config = dict(
    n_layer=12,
    d_model=192,
    n_head=6,
    n_kv_head=6,
    head_dim=32,
    d_mlp=512,
    vocab_size=1024,
    activation='swiglu',
    norm='rmsnorm',
    norm_place='pre',
    norm_eps=1e-05,
    positions='rope',
    rope_base=10000.0,
    rope_fraction=0.75,
    qk_norm=False,
    attn_scale=0.177,
    bias='all',
    tie_embeddings=False,
    parallel_block=False,
    init='trunc',
    init_std_qkv=0.0385,
    init_std_o=0.0385,
    init_std_up=0.0385,
    init_std_down=0.0236,
    optimizer='muon_variant',
    lr=0.0189,
    lr_mult_o=1.5,
    lr_mult_down=1.5,
    beta1=0.95,
    lr_head=0.00677,
    warmup_steps=200,
    schedule='wsd',
    decay_fraction=0.646,
    decay_shape='pow',
    final_lr_fraction=0.02,
    batch_tokens=65536,
    seq_len=1024,
    doc_mask=True,
    train_tokens=267700000,
    steps=4085,
    dataset='wikipedia_en',
)
MLP neurons of a small language model. Each row is named by its layer, matrix (down: output weights) and neuron, and shows model dimensions 48-175. Each number is 128 + 24 x the weight over its row's rms, rounded and kept within 0 to 255. A neuron's up and down rows have the sign that makes its largest values positive.
A block is one neuron, or neurons of one layer that tend to fire together. After each block is what it responds to, as a language model described it from the Wikipedia text at the highest values.

L6.down9 [113 167 152 107 141 144 138 101  81 129 173 139 116 145 178 127  96 106 134 171 176  94 112 109 142 103 102 106 119 121  96  77  98 155 121 135  90 119 127 105 116 143 149 124 138 136 115 117  96  95 133 139 134 152 123 138 128  96  76 144 101 110 114 129  96 137  93 133 169 129 124 101 134 132 129 119  76 114 137 157 115 116  73 160 112 169 129 174 132 137 154 160 148 128 129 108 129 138 148 116 106  87 156 132 163 125 139 130 115 113 138 111 111  88 160 124 176 155 134 167 124 137  93 120 129 112  72 133]
L6.down92 [154 116 169 139 130 167 112 138  89 120 154 146 100 132 133 178 188 127 130 136 154 153 171  91 129 139 108 102  81 104 118 145 108  86 154  99 149 108  99 131 136 151 139  83 151 109 129 109  96 132 126 170 136 151 122 170 137 141 140 123 167 107 102 118 137  93 171 143 120 140 129 114 157  98 154 110 143 130 133 176 173 121 155 154 131  97  96 124 115 146 144 112  82 103 143 147 121 129  67 160 115 147 131 158 164 112 103 124 109 128 150 112  97  89 115 148 131 148 123 135 114 126 121 167 138 150 143 138]
L6.down167 [164  47 132  85 130 166 103 141 136 101 123 130 131  90 157 139 122  88 130 101 160 110 122 140 132 141 147 153 124 119 152 151 151 128 146  99 126 107 126 134 160 119 127 142 145 151  88 139 124  78 139 143 134  84 155 110  92 126 142 123 120 132 145 132 121  81 119 130 150 127  99 142 146  93  93 131 134 105  95 129 127  76 138 147  88 162 124 126 120 128 139  94  88 105  91 143 114 116 121 167 138 135 103 148 120 160  91 120 112 176  91 178 130 191 134 151 111 131 101 144 134 137 150 122 120 130  92 118]
L6.down204 [113 127 146 129 143 130 108 126 141 160 160 112 117 131 111 127 124 135 147 138 105 123 117 151 155 143 159 133  95 140 177 121 157 147  94 101  95 120 159 162 151  95 116 155 104 105 132  93 112  65  95 129 139 122 129 123 116  86  87 111 139  86 100  94 147 149 162 127 134 137  99 121 127 124 120 103 112 134  82 126  98 132 101 154 141 119 131 134 127 132 107 167 120 109 150 147 117 148 146  96  95 136 148 122 110  99 118 121 109 128 125  89 140 112 108 111 134 112 145  98 112 131 155 138  87 107 111 146]
L6.down235 [178 129 134 122 118 127 112  97 109 123 125 133 113  91 179 130 120 111 123 111 106 143 134 163 129  64  99 138 133 137 151 150 131 156 106 137 124 130 165 162 162 126 128 120 165 140  89 127 139 121 123 124 113 149 142 133  88 156 134 144 114 132 107  99 170 159 112 126 159 117 134 130 117 123 134 186 150 188 111 126 142  95 120 131 142 102 145 119  96 146  99 152 144 140 152  92 127 147 170 149 126  72 167 171 113 117 137 171 114 101  99 191 123 174 119 131 144 102 163 120 124 118 115  89 111 138 137 121]
L6.down437 [135 149  87  90 142  88 116  87 150 123 157 148 135 139 132 143 150 165 119 129 141 150  96 153 134 104 128 127 131 103 114 120 142 129 128 126 128 105 137  66 157 119 130 136 138 105 130 101  95 158  89 131 101 115 134 138 133 120 118 106 154 128 145 139 141  81 131 147 113 111 131 142 144 155 108 143 158 121 124 184 141 142 139 102  91 101 118 119 109 125 133 105  87 116 137 171 154 139  55 131  89  95 161 122 152 102 121 142 109 147 109 162 108 136 137 106 139 119 119  99 102 132 116 108 141  91  87 140]
L6.down497 [134  72 138 123 152 160 145 171 147 135  99 114 116  63 152  79 117 144  95  90 151 148 152 104 157 173 135 112 119 111 124 126 149 126 140 126 106 115 110 137 117 144 129 112 126 142 127 125 132 127 122 150 136  86 170 158  94 123 171 150 137 141 128 109 100 139 110 139  99 151 158 157 151 111 145 122 153 138 149 159 109 183 115 104 116  68 149 122 158 145 138 109 143  96 122 129 125  93  85 161 136 117 139 116  77 102 111 137 128 118 106  83 143 118 156 136 112 119 103 172 137 147 153 135 176 101 101 171]
L6.down498 [114  84 130 137 127 139 154 144 126 170 133 123  96 169 103 118 114 146 178 134 133 176 104 110 106 117 114 109  86 105 158 100 161 101 154 110 113 119 134 166 128 123 156 123 119 117 111 113 146 134 128 114 128 156 146 109 107 161 160 129 126 148 116  93  97 158  81 102 127 159  98 130 107 115 136 108 107 160 111 112 117 153 142 181 117 142 149 146  64 178 140 127 157 134  86 116 136  92 164 163 103 142 144 114 148 145 128 150 157 147 140 117 129 141 143 144 133 125 143 114 133 116 149 161 132 140 100 124]
Mid-word fragment tokens

L9.down108 [ 96 189 122  80 127 135 140 156 122 135 145 120 109 121 176 143 113  90 134  98 126 129 128 121  64 157 137 103 160 132 115 161  96 103 144 154 143 132  94 104 141  91 118 130 150 106 127 124 122  75 139 134 122 131 105 137 117  89 127  78 112 131 140 163 123 113 141 142 145 141 135  52 138 141 118 144 162 112 114 117 166 135  99 127 139 103 138 140 122 123 131 146 103  88 143 114 122 128 160  98 155 140 125 111 108 105 139 124 133 100  90 127 109 110 104 146 216 146 147 134 130 133 156 140 146 122 161 115]
Mid-word fragment pieces

L8.down209 [113 119 132 160 167 101 128 109 162 122 117 142 120 155 136 132 155 100 112  92 126 135 144 109 186 101 102 142 176 131 131 140 147  89 116 115  88 170 111 123 124 122 101 137 163 132 105 139 108 168 111 116 106 113 142 126  99 136 121 112 127  60  71 111 131 154 150 135 143 133 145  79 136 144 147  81 105 118 119 111 131 136 119 159 166 149 133 168 108 107  83 124 117 125 115 125 125 133 157 152 143 146 132 120 153 123 128  96  94 145 123 138  86  68 121 175 142 140 135 101 110 105 115 130  78  97 118 134]
L8.down223 [113 131 117 120 122 102 146 127 159 132 141 177 100  89 122 155 114 130  96 134 161 128 139 175 151  74 135 124 133 157 118 134  99 101 126 125 138 120  89 151 117 159 128 113 169 125 134 135 120 151 111 115  83  97 149  79 103 130 168 120 149 114 180 166 100 108 139  92 160 118 156 158 112 136 142 101 150 140 113  79  74 140 115 143 151 159 147  86 155 135 120 168 162 122 124 135 157  97  95 108 198 110 116 135 103 109 135 150 120 110 102 116 111 119 148 153 116 157 142 147 158  97 137 142 114 172 103 138]
L8.down280 [105 141 128 125 122 106 133 135  68 130 128 190 120 123 138 128 145 105 112 114 106 147 120 141 157 105 173 133 172 123 202 120 145 115 128 125 140 138 152 147  75 140 116 160 126 162 161  93 107 136 117 155 133 153  83 153 118 105 109 118 108 118 109 159 144 161  94 123 101 135 111 106 117 108 115 144 128 123  76 180 140 115 137 124 129 131 130 130 143 134 172 129 169 132 131 117 123 131  91 140  69 118 116 136 148 140 139 101  86 111 138  88 142 136 135 110 120 131 147  94  77 130 122 151  68 113 112 143]
L8.down325 [ 98 133 125 130 134 112 108 163 110 139 136 137  90 104 135  96 146 121 143 110 119 191 102  99 144 134  89  91 109 160 143  99 142 128 121 126 153 114 140 138 124 169 131 103 162 147 160 111 136 126  97 152 154 127 142 110 129  87 147 109 134 119 149 125 160 127 142  89 136  83 119 106 164 131  99 116 116 171 133 100 137  85 171 176 134 137 143 134 114 109 132 155 152 124 104 140 131 134 103 100 171 125 139 119 126 144  93 163  99  85  99 180 127 128 143 136 125 121 123 136 122 176 114 133 157 119 159 116]
L8.down350 [122 164 136  88 155 127 151 121 104 103 151 172  90  86  98  95 117 150 130 148 127 106  95 117 103 147 144 150 132  87  92 133  98 131 157 106 139 109 121 155 114 171 115  98 138 125 121 127 109 144 152 144 117 152 123 154 137 165 147 130 118  86 165  86 131 121 115 171 110  68 147 117  94 122 165 148  93 160  93 102  89 140 130 137 111 154 134 113 155 154 174  94 131 136 162 132 141 162 130 130 125 166  84 115 119 130 103 148 102 112 109 117 163 152 155  98 168 110 111 144 137 153 114 100  94 138 108  99]
L8.down422 [153 144 125 127  97 157  95 132 108  97 180 125 156  95 163  96 125 147 126 135 114 119 146 120 143 138 117 115 114 121 155  99  98 116 157 115 115  75 106 160  94 132 111 155 135 131 142  99 129 101 114 135 127 162 102 154 128 122 108 135 119 113  92  89 182 155  77 170 156 136 145 130 138 110 127 118 136 167  82 168 115 147 117 171 136 116  98 150 112 133 121 118  98 102 160 160 154  97  78 144  95 158 147 107 143 129 171 115 113 125 123 130 128 121 114  96 138 139 147 116 132 143 142 130 101 113  85  96]
L8.down444 [173 124  81 120 167 124 129 159 136 135 149 105  89 114 123 107 139 144 106 127 117 153 111 144 154 191 139  95 146 152 101 134 128 137 127  95  89 151 142 165 135 102  60 113 147 168 182 105 151 152  91 135 107 129 150 104 156 150  90 111 148 105 167 105  77 132 158  99 150  91 138  52 142 144 104 100 124 127 136 106 161 133 134 145  97 107 118  99 148 122 133 172 138 108 144 138 129 153 137 116 162 162 130 129 123 117 172 106  97 123 153 131 125 129 149 159 123 127 144 185 131 128 131 156 124 127 102 132]
L8.down475 [156 135 141  76 144 140 122 121 124 103 127 119 134  99 118 133 135 118 111 157 167 102 143 154 151 110 122 145 116 132 141  96 162 142 151 139 151 108 119 134  81 104 130  97  92 140 133 136 106 171 110 129 127 133 120 117 132 125 127  84 117 123 165 152  81  97 130 106 105 143  71 181 112 134 140 163 175 176 121  97  55 103 154 163 122 128 131 101 136 160 100  87 128 106 136 151 140 146 112  69 126  98 142 120 125 137 107 129 164 115 165 102 131 160 149 100 130 130 147 118 124 181 136 130 160 126 134 110]
Mid-word fragment continuation

L9.down494 [135 111 159 135 150 138 147 128 173 147 110 147 184 160 131 124 140  97 128 111 154 177 152 127 166 113  87 105 102 124 142  99 134 132 123 152 159 112 121 135 133 122 134 147 148 147 127 125 131 106 111 142  97 142 101 136 143 128 122 159 158 123 167 114 149 114 168 123  92 110 120 110 116 115 135 168 122 140 135 176 148 127  98 151 162 152 182 124 116  89  87 134 117 140 153 122 157 116 136 138 135 161 104 165 129 175 126 124 115 110 143 131 146 156 113 105 158 115 138  73 128 126  78  97 100 143 153 117]
Mid-word fragments

L6.down62 [164 150 138 129 133 121 177 134 122 103 126 153  97  97 109 130 187 110 157 100 148 117 128 152 116  94 123 121 160 173 137 105 126 144 155 118 183 124 125 164  99 142 158 136 123 135 105  81 160  94  86 117 134  84 125 141 156 186 156  94 146 150 122 116 147  93 152 168 124 131 160 144 127  97 124 150 125 125 160 135  78 112 150 121 120 126 160 139 122  83 135  90 112 128 154 117 127 132 145 118 147 150  89 136 155 117  79 124 132 131 127  67 132 173 120 152 170 115 163 164 114 155 159 112 165 130  93 150]
L6.down143 [111 166 130 116 118 115 136 125 111 117 146 128 136 159 167 134 119 120 152 125 154 142 141  94 116  65 104 143 103 125  82 138 107 108 101 147 149 158 113 138 121 148 126 140 139 102 117 102  79 121 128 138 113 108 103 174 121 134  82 132 134 104 155 117 102  83 141 145 112 136 128 142 178 126 119 132 122 136 147 169 136 131  92 153 116 151 155 108 117  70 175  87 110  97 133 146 136 100 103 165 117 135 158 139  93 157 178  87 183  99 144 104 156 137 123 176 124 110 117 161 131 104  91 116 136 127 134 133]
L6.down183 [155 149 141 162  97 102 111 100 108 134 137  74 120 147 162 123 119 121 105  56 135 127  96 110 121  95 136  99  93 142 152  85 110 131 166 142 138 144 126 138 127 175 154 138 105 115 169 114 129 113 177  93 135 160 146 140 108 110 146 125 146 153 140 142 119 130 137 127 124 121 123 167 145 148 130  93 121 133 138 120 130 116  90 151 146 137 117 152 128 140 120 129 131 143 151 109 166  55 133 100 124  76 116 106 191 180 159 101 144 125 137 145  95 117 115  79 175 126 100 114 120  95 154 154 114 142 130 127]
L6.down274 [108 129 154 152 123 131 128 136 119  99 138 139 119 124  89 146 130 148 111  92 146 149 128 105 129 119 145 118 137 149 134 107  95 148 152 196 166 146 131 121 131 140 142 163 179 122 136 132  80 109 147 138  91 100 128 106 127  98 154 140 115 131 138 103  87 125 130 101 121 114 160 117 129 181 136 162  90 151 158 114 180 135 161 110 153 133 101 107 146 142 159 120 117 159 103 103 134 139 164 115 163 116 143 160 125 101 134 152 128 164 135 144 125 137 141 151 162  86 110 105 155 132 160 139 131 164 120 116]
L6.down323 [123  81 166 124 152 111 152 153 167  95  84  94 135 182 147 116 134 131  88 113 134 129 152 107 122 127 118 102 134 106  93 121 148 156 131 152 159 147 106 148 141 131 168 131 131 146 127 101 150 168 123 138 125  89 132 142 156 133 166 115 125 154 121 131 171 121 110 157 118 139  83  69 145  87 134 119 138  98 144 126 135 129 122 113 127 125 172 124 117 142 141  88  93 113 107 114 172 120 139 119 158 126 110 143 110 103 147 151 136 122 123 124 114 138 167 168 108 159 144 124 130 126 124 149  78 152 136 145]
L6.down487 [115 127 151 119 179  99 166  79 148 112 148 147 146 120 165 134 144  89 182 117 141 149 149 128 179 129  80 134 140 145 136 136 145 151 146 153 128 135 130 125 147 127 160 167 102 130 170 101 122 121 147 139 149 135 160 112 133 154 122 148 195 154 134 133 119 103 131  90 117 160  97  99 180 140 154 148 131 101 134  86  76 149 140 125 156 120 119 129 113 125 101 131 125 125 114 115 132 133 118 115 131  93 109 103 112 145  63  90  74 147 151 151 113 138 115 145 120 124 110 125 138 135 146 125  84 134 173 167]
L6.down492 [130 123 139 155 157 112 116 157 113 127 115 139 110 128 134 149 179 113  91 127 120 112 121  95 133 138 107 151 159 123 132 163 135 105 135 139  94 115  87 147 140 137 107 116 132  95 154 148 128 160 127 120 116 120 133 143  90 159 108 101 137 139 118 134 134 116 145 141 110 118 123 101 140 129 125 127 103 109 166 148  73 123  87 129 171 112 166 162 134 148 105 167 112  74 177 123 141 155 109 149 138 100 178 134 144 132 149 124 124 106 147 102 110  99 121 126 141 120 139 185 131 155  95 175 145 129 140 162]
L6.down508 [ 92 140 104 147 102 144 106  89 118 150 140 119 114 103 122  93 124 135 115 160 174 143 107  69 161 115 129  96 109 117 124  96 123 123 130 124 151 140 149 161 185 106 119 116 144  93 133 113 127 142 146 139 125 103 173 100  99  98 132 111 114 102 116 137 125 137 137 122 138 122 114 207 169 123  73 129 142 126 141 161 143 130  75  91 143 150 126 135 136 188  60 134 152 145  99 122 121 114 129 183 124 106 110 136  80 101 119 108 125  67  98 122 133 125 142 148 163 105 120 139  90  86 132 112 113 113 121 140]
Formulaic infobox/table text

L9.down87 [102 119 166 160 162 118 125 104 120 158 134 151 173 121 172 131 116 154 120 139 108 129 100  98 120  78 118 133 119 105  94 103 137 126 141 125 121 133 125 122 118  83  95 107  87 127 133 148 145 189 113 200 132 110 111 141 119 142  96 140 109 129 138 128  83 104 151 131 151 102 115 193 153 140  98 128 143 129 142 161 112 133 135 140 118 102 109  65 100 118 150 138 119 128 131 139 140 123 103 118 128 149  99 157 129 110 128 131 152 144  78 156 125 139 127 177  98 141 120 116 128 123 136 179 104  94 117 106]
Mid-word letter fragments

L8.down27 [158 138 105 117 104 143 139 147 138 118 140  86  83 178 106 167 125 124 133 135 159 100 126 165 165 146 129 131 105 135 144 114 120 160 145 125 160 121 146 131  88 113 155  87 127 150  91 120 115 127 146 153 133 135 106 111 130  95 123 147 127 143 116 164 114 125 104 140  62 130 122 108 117  88 136 137 134 140 101 129 148 157 134 107 100 145 117 136 162 166 105 152 149 168 133 164 127 168 111  76 196 135 165 132  97 129 109  98 120  99  66 103 160 101 120 145 123 112 149 112 132 157 144 155 131 136 136 176]
L8.down153 [151 121 101 113 142 158 139 153 153 112 125 135 141 155 145 134 131 168 122 158 126  69 138 135 123 111 161 117 157 129 156 136 136  78 100 135 105 160 105 123 120 103 172 130 106 118 115 116 146 117  65 159 159 139  96 102 136  74 170 144 120 147 134 163 142  97 136 120 126  99 127 103 164 134 137 110  99 148 113 134 168 123 129 152 134 102 147 144 162 138 110  99 164 143 131 101 158 135 131  84 117 112 109 151  67 136 111 113 150 157 123 131  74 174  68 156  98  76 112 143 101 145 147 126  74 102 144  95]
L8.down234 [118 135 108 107 139 136 151  83 141 131 144 129 109  90 111 124 162 172 150 136 151 117 160 102 114 110 140 151 148 112  93 143 101 104 112 120 142 107 118 134 105 104 120 150 190  68  90  99 141 122 111 143 154 135 141 138 138 133  70 115 157 188 134 123 148 144 134 123 143  66 143  84 133 160  87 115 118 124 128 138 140 137  87 114 119 128 103  98 118 114 128 120 157 132 162 100 170 123  83 138 129 165 119 108 177 132 117 136 182  75 153 124 130 132 149 153 130 150 165 148 153 134 134 152 143 114 157 145]
L8.down290 [158 108 128 139 107 144 115 148 119 140 103 151  97 155 113 135 131  83 115 137 121  89 102 113 143 107 145 150 154 135  97 133 119 169 116 116 143 119  84 140 127 115 160 149 101 136  93 137 188 153 128 103 167 125 150 125 134  70 100 110  83 133 137 125 121 118 174 114  91 121 106 144 122 176 139 101 152 128 160 129 124  75 122 116 120 162 160 104 119 142  75 111 110 128 136 103 142 158 134  91 134 142 134  96  94 141 125 129 183 103  85 129 133 111 112  93 163 119  77 136 154 178  95 141 133 157 161 148]
L8.down305 [143 120  80 157  88 103 158 105 169 131 160 103  98 128 130 130 146 127 145 118  94 142 115 191 140 124 139 183 138 159 138 116 154  90 131 112 122 130 113 129 195 133 112 137 158 127 143 113 162 140 118 128 110 135 109 125 113 120 136 149  79 132 137 150 171 118 136 109 147 130 140 132 147 154 116  91 147 123 122 160 121 131 118 126 155 154 128  75 129 121 171 154 133 136 148 113 153 158 136  99 127 111 136 150 145 150 102 118 124 113 135 121 131 110 119 149  97  88 130 157 109 140 167  52 207 123 147 146]
L8.down341 [102 126 154 146 121 103  92 160  99  96 103 164 108 127  96 139 176 117 101 116 128 155 107 118  99 147 118 132 143 114 112 107 144 123 164 133 151 167 200 129 112 170 110 117 121 117 108 113 126 135  82 111  99 133  86 109 124 116  97 103 151 148 105  61 133  88 137 156 118 110 143 115 116  87 123 157 143 180 111 134 133 121 128 122  93 115 150 102 126 150 127 100 116 168 129 162 111 143 130 123 148 106 123 159 119 126  97 146  90  90  86 157 146 138  98  91  67 136 172  59 153 161 120 128 111 113 159 160]
L8.down423 [150 151 118 130 135 118 174 151 134  93 115  89 122 151 164 156 106 150  88 129  94 150 144 121 136 126 140 149 165 148 132 147 119 104 159 106 118 132 146 134 113 147 139 120 130 117  95 134 119 114 158 134 130 107  98 134 143 111 108 149 157 126 111 124 126 108 127 131 100 119  86 100 167 111 154 166 103 149  83 118 145 108 170 138  97 145 139 135 101 131 146 100 109 112 177 122 115  99 123 116 113 105  94 158  71 107 178 147 166 142 164 179 131 151  98 129 117 104 121  88 142 164 133 162 106 107 121 164]
L8.down471 [117 142 112 139 125 152  86 118 122 146 118 127  89 124  96 144  95 150 147 120 129 120 130 179 101 110 117 159 119 115 122 172 186 126 104 131 149 155 119 116 162 199 114 137 148 133  97 152 144 139 167 126 143 110 170 127 115 160 138 160 149 137 103 166 141 147  96 130  70 130 157  84 107 152 147 130 150 154 172 122 108 112  88 180 101 119 142 127 116 177 157 139 107  79 111  90 130 138  98 156 150  81  92 159 148 159 129 111 125 108 158 119 106 109 147 157 133 144 143 134 157  98 154 139 172 113 140 137]
Word-internal "o" after consonant

L8.down84 [127 100 173  97 180 101 136 100 106 173 145 119 101 106  76 141 108 110 125 184 154 177 141  95  98 142 106 153 109 110 124 115 164  99 112 116 141 119 154 159 158 155 156 113  65 131 139 143 130 133 144 126 119 119 162 128  87 137  99 160 134 137  99 157  99 157 148 142 113 121 163  74 103 150 139 129 117  99 143 129 115 139 104 101  95 140 136 126  92 138 130 160 111 146 115 133 201 147 128 130 112 122 118 139 150 136 124 146  94 121 128 196 146 142 119 140 128 153 113 114 147  90  88 116 110 117 141 115]
L8.down106 [106 131 140 119 125 114 155 110 138 118 101 178 145 137 130 152 132 126 159 104 123 132 152 127 126 151 137 133  61 165 150 136 186 126 115 132 139 113 100 131  89 122  99  95 123 107  92 184  94 121 118  97 128 142 146 157  79 152  76 125 157 158 165 117 158 135 127 121 133 140 148 103 121 147  85 182  69 155 124 141 124 122 130 111 134 114  96 124  94 134 160 127 146 158 133 157 138 156 120 169 138 147 111  74  96 122 104 147 134 150 143 120 155  97 115 131 105 128 113  50 128 126 140 115 131 137 154 143]
L8.down148 [111 129 128 136 169 142 122 150 120 156 152  98 154 198 113 129 140 136 123 145 118  83 121 157 110 102 117 101 117 142 122 107 156 119  49 119 140 139 113 129 114 157 145 142  85 168 167 121 141 118 127 130 120 115 109 153 104 150 177 106  98 139 110 174 141 132 119 142 134 186 164 117  99 144  83 114 138 101 156 125 151 144 137 102 114 133 123 124 113 160 153 145 141  92 123  62  75 174 101 124 102 122 136 119 107 142 117  75 150 130 140 137 106 157 161 168 104 116 129  94 122 151 117 104 134  87 151 133]
L8.down149 [134 121 131 130 129 124 104 120  58 122 109 155 100 121 140 148 117  83 119 109 156 184 166  97 104 114 159 142 133 144 117 129 135 154  95  94 101 136 120 161 120 149  79 130 178 124 141 139 137 136 125 149 133 150 161 170 112 168 114  86 119 139 125 144 152  86 149 185  80 133 130 155 162 107  65 131 105 126 120  96 117 161 132 120 140  98 144 127 133 121 165 165 152 128 142 114 120 148 149 131 122 174 150 138  92 143 106 147  90 120 133 144 210  97 147 117 131 125 159 126 143 115 150 142 146 137  96 129]
L8.down178 [101 123 136 131 131  88 120 137 163 131 150 106 134 139 148 137 116 146  91 164 127 138  97  79 129 163 122 182 111 123 147  95 162 142 150 138 126 130 127 153 115 120 158 140 183 148 139 101 130 142 110 120 112 140 129 132 120 120 120  91 156 164 153 147 138 145  93 125 103 104 105 153 108 128 159 137 105 113 111 142 130 125 130 128 142 155 130 108 155 125 135  97 118 126 102 117 183 114 163  62 106 111 137 130 170 173  98 163 147 116 108  93 161 134 135 137 175 108 121 145 100 116 115  97 142 106 179 121]
L8.down206 [132 151 137 159 124 100 121 112 104 157 110 174 109 120 167 157 117 129 139 154 159 180 133 137 140 122 147 145 110 153 131 153 160 174 135 135 136  93 128  74 138 133 126 129 134 177 137  81 101 139  92 153  97 105 112 105 129 105 134 149 102 111 117 130  79 132 159 165 151 155 115 136 151 114 106 152 133 132 113 144 124 110 131 171 113 146 129 118 161 126 149 110 103 133 141 110 155 138 148 101  99  97 139 123 141 102 148 145  74 105 131 141 110 107 154 106 120 128  83 146  91 156 172 140 107 144  81 181]
L8.down244 [ 96 164 131 138  73 154 125 123 107 138 155 148 128 172 103 127 101 150  97 125 162 133 114 110 144 121 129 136 118  95 122 140 126  98 118 134 155 127 149 144 132 141 145 138  66 121 158 131  89 106 131 158 140 116 119 155 143 185 122 108 126 113 107 112  90  74 161 132 119 158 102 141 144 110 141 156 164 186 192  88 130 126 134 182 128  90 127 143 138 122 149  97 114 120 153 146  99  85 132 124 129 112  99 117 146  98 112 138  93  96 105 130 120 131 123 118 133 106 136 131 160 112 131 148 162 123 147 123]
L8.down356 [132 146 131 119 115 113 121  92 137 136 131 134  81 109 101 109 149 121  95 143 129 100 126 135 122 136 132 148 123 113 128 136 115 123 131 155 180 166 168 119 141 109 117  98 159 145 100 109 172 100 157 126 125 134 137  78 127 103 150  70 126 130 121 158  74 163 150 107 153 104 107 115 144  85 134 102 148  93 136  96  95 113 135  88 157 154 118 150 130 138 115 162 147 133 148 153 149 102  74 112 116  82 150 145 164 109 115 152 100 115 138  91 155 131 103 124  98 150 121 113 190 154 138 129 176 126 102 105]
Split words in boilerplate

L6.down25 [ 99 105 117 133 107 175 137 112 141 115 159 131 132 151 132 103 136 170 101 124 151 131 158 160 161 179 116 134 137 155 143 152  59 140 118 167  89  76  58 103 137 114 157 132 142 133 147 145 143 144 104 152 159 139 175 122 141 173 160 119 162 117 138 147 125 116 132 109 113  97 146  92 133 113 115 168 170 150 116 143  88 127 114 117 125 115 124 101 141 137 136 144 146 110 130 130 125 143 118 106 122 175 129 105  77 127 188 101 127 166 151 117 151 148 156 146 123  91 116 122 112 114 155 147 114 132 109 119]
L6.down63 [ 82 131 133 116 112 131 123 119 102 141 142  87 111 116 136 121 109 138 125 124 142 149 160 131 167  83 120 148 106 148 133 154  99 125 159 136  78 105  91 157 146 124  94 136  87 135 128 120 112 128 126 134 132 134 150  99 149 101  70 191 150 117 137 160 137 123 139 138 117 139 122  84 102 126 132 112 163 124 146 126 130  90 123 118 115 116 123  93 119 133 105 107 149 134 129 110 114 118  87 119 118 156 136 142 157 100 154 158 128  70 111 121 166 135 139 150  86 100 148 113 161 131  81 169 139 154 130 135]
L6.down76 [132 142 131 176 131 140 148 165 155 113 127 127 110 126  85 118 151 156 140 145 128 150 122 118 145 121  92  98 131 149 119 181 144 123 111 137 112 112  81 153  96 158 143 142 152 126 107 105 134 181 151 112 105 162 108 162  86 128 120 115 154 169 108 149 146 159 108 146 176  79 149  92  90 182  91 142 110 149 148 109 139 126 160 105 113 174 125 111 139 131 140 102  96 130 115 141 141  92 127 142 112 156 110 136 183 132 158 131 116 147 141 107 128 118 139 118 119 103 178 113 131 106 133 106 104 153 155 142]
L6.down82 [146  93 101 139 139 107  99 158 114 154 133 151 142 140 151 134 139 111 118 148 103 110 132 157 104 158 110 149 111 143 165 152 118 159 117 175 119 198  97 142 106 122 122 146 139 108 157  90 139 142 107 161 132  68 140 163  97 156 155 111 116 120 134  83 166 182 131 160 164 102 138 126 108 109  96 104 136 102 144 156 101  78 135 126 127 138 112 104 121 113 130 125 163 116 112 105  95  93 149 137  89 129 122 137 136 135  97 125 131 158 124 173 159 157 113  99 180 140 103 131 159 103 144 101 171 149 147 170]
L6.down99 [ 99 175 113 134 144 166 158 127 150 176 147 118 109  88  97 108 137 109 119 132 139 136 150 156 175 146 106  97 117 115 106 146 130 137 139 161 100 137 111 150 104 145 136 144 109 131 133 135 148  90 136 115 109 150 161 147 141 205 108 142 128 143 124 151 138 152 137 159 161 133 172 150 159 115 117 128 160 132 117 128 112 128 133 108 139 109 126 170 107 108 136 110 103 128 106 110 122 118 120 149 140 113  88 146 117 154 138  85 158 165 120 147 116 126 150 139 119 132 139 117 140 146 118 115 124  84 133 130]
L6.down118 [102 135 123 122 138 162 124  81 130 156 139 127 126 116 130 138 125 106 120 124 100  81 108 131 145 157 109 119 111 109 107 160 140 124 178 164 117  99 141 110 153 161 134  80 148 136  88 179 134 139  99 152 130 109 103 120 147 170 114 127 179 142  99 159  85 120 127 121 118 193  96 179 112  92  76 139 127 155 137 129  99 122 144 117 111 173  95 134 101 132 123  93 111 136  83 105 133 117 139 168 120 145 142 155 127 131 140 115 126 144 104 134 150 114 122 145 147 138 123 134 115 145 123 127 113 158 128  95]
L6.down265 [129 122 117 148 145 158 129 122 111 131 134 139 122 101 131 126 139 124 112 149 153 123  91 114  69 126 149 157 138 139 147 133 139  88 140 115 123 173 108 120  81 108 158 156 125 135 110  72 137 113 152 120 139 141 128 141 142 103 129 189 139 144 105 143 188 123 120 141 101 134 105  90 196 163 131 146 130  67 122 137 128 115 160 149 111 142 168 105 141 118 122 126 157 141  98 158 169  81 111 122 142 146 122 141 109 123  72  75 152 133 122 164 126  87 130 139 127  97 108 142 147 121 127 153 144 114 168 108]
L6.down448 [109 122 115 170 156 154  93 111 123 189 124 117 169 116 182 124 137 121 134 126 126 105 121 153 117  92  97 139 105 156 110 183 117 181 117 137 137 134 118 148 109 121 125 101 170 114 127 132 130  96 115 136 146 110 134 125 120 137 141 118 118 151 154 120 135 154 145 114 148 122 122 119 156  95 144 111 151 128 171 140 149 120 119 129 122 180 120 148  52 153 159 115 138 151 155 149 145 105 127 118 163 108 111  89 107 155 151 107 127 149 142 134  75 136 154 135 110 112 143 143 105 104 148 140 118  83  98 128]
Mid-word fragments of oddly split words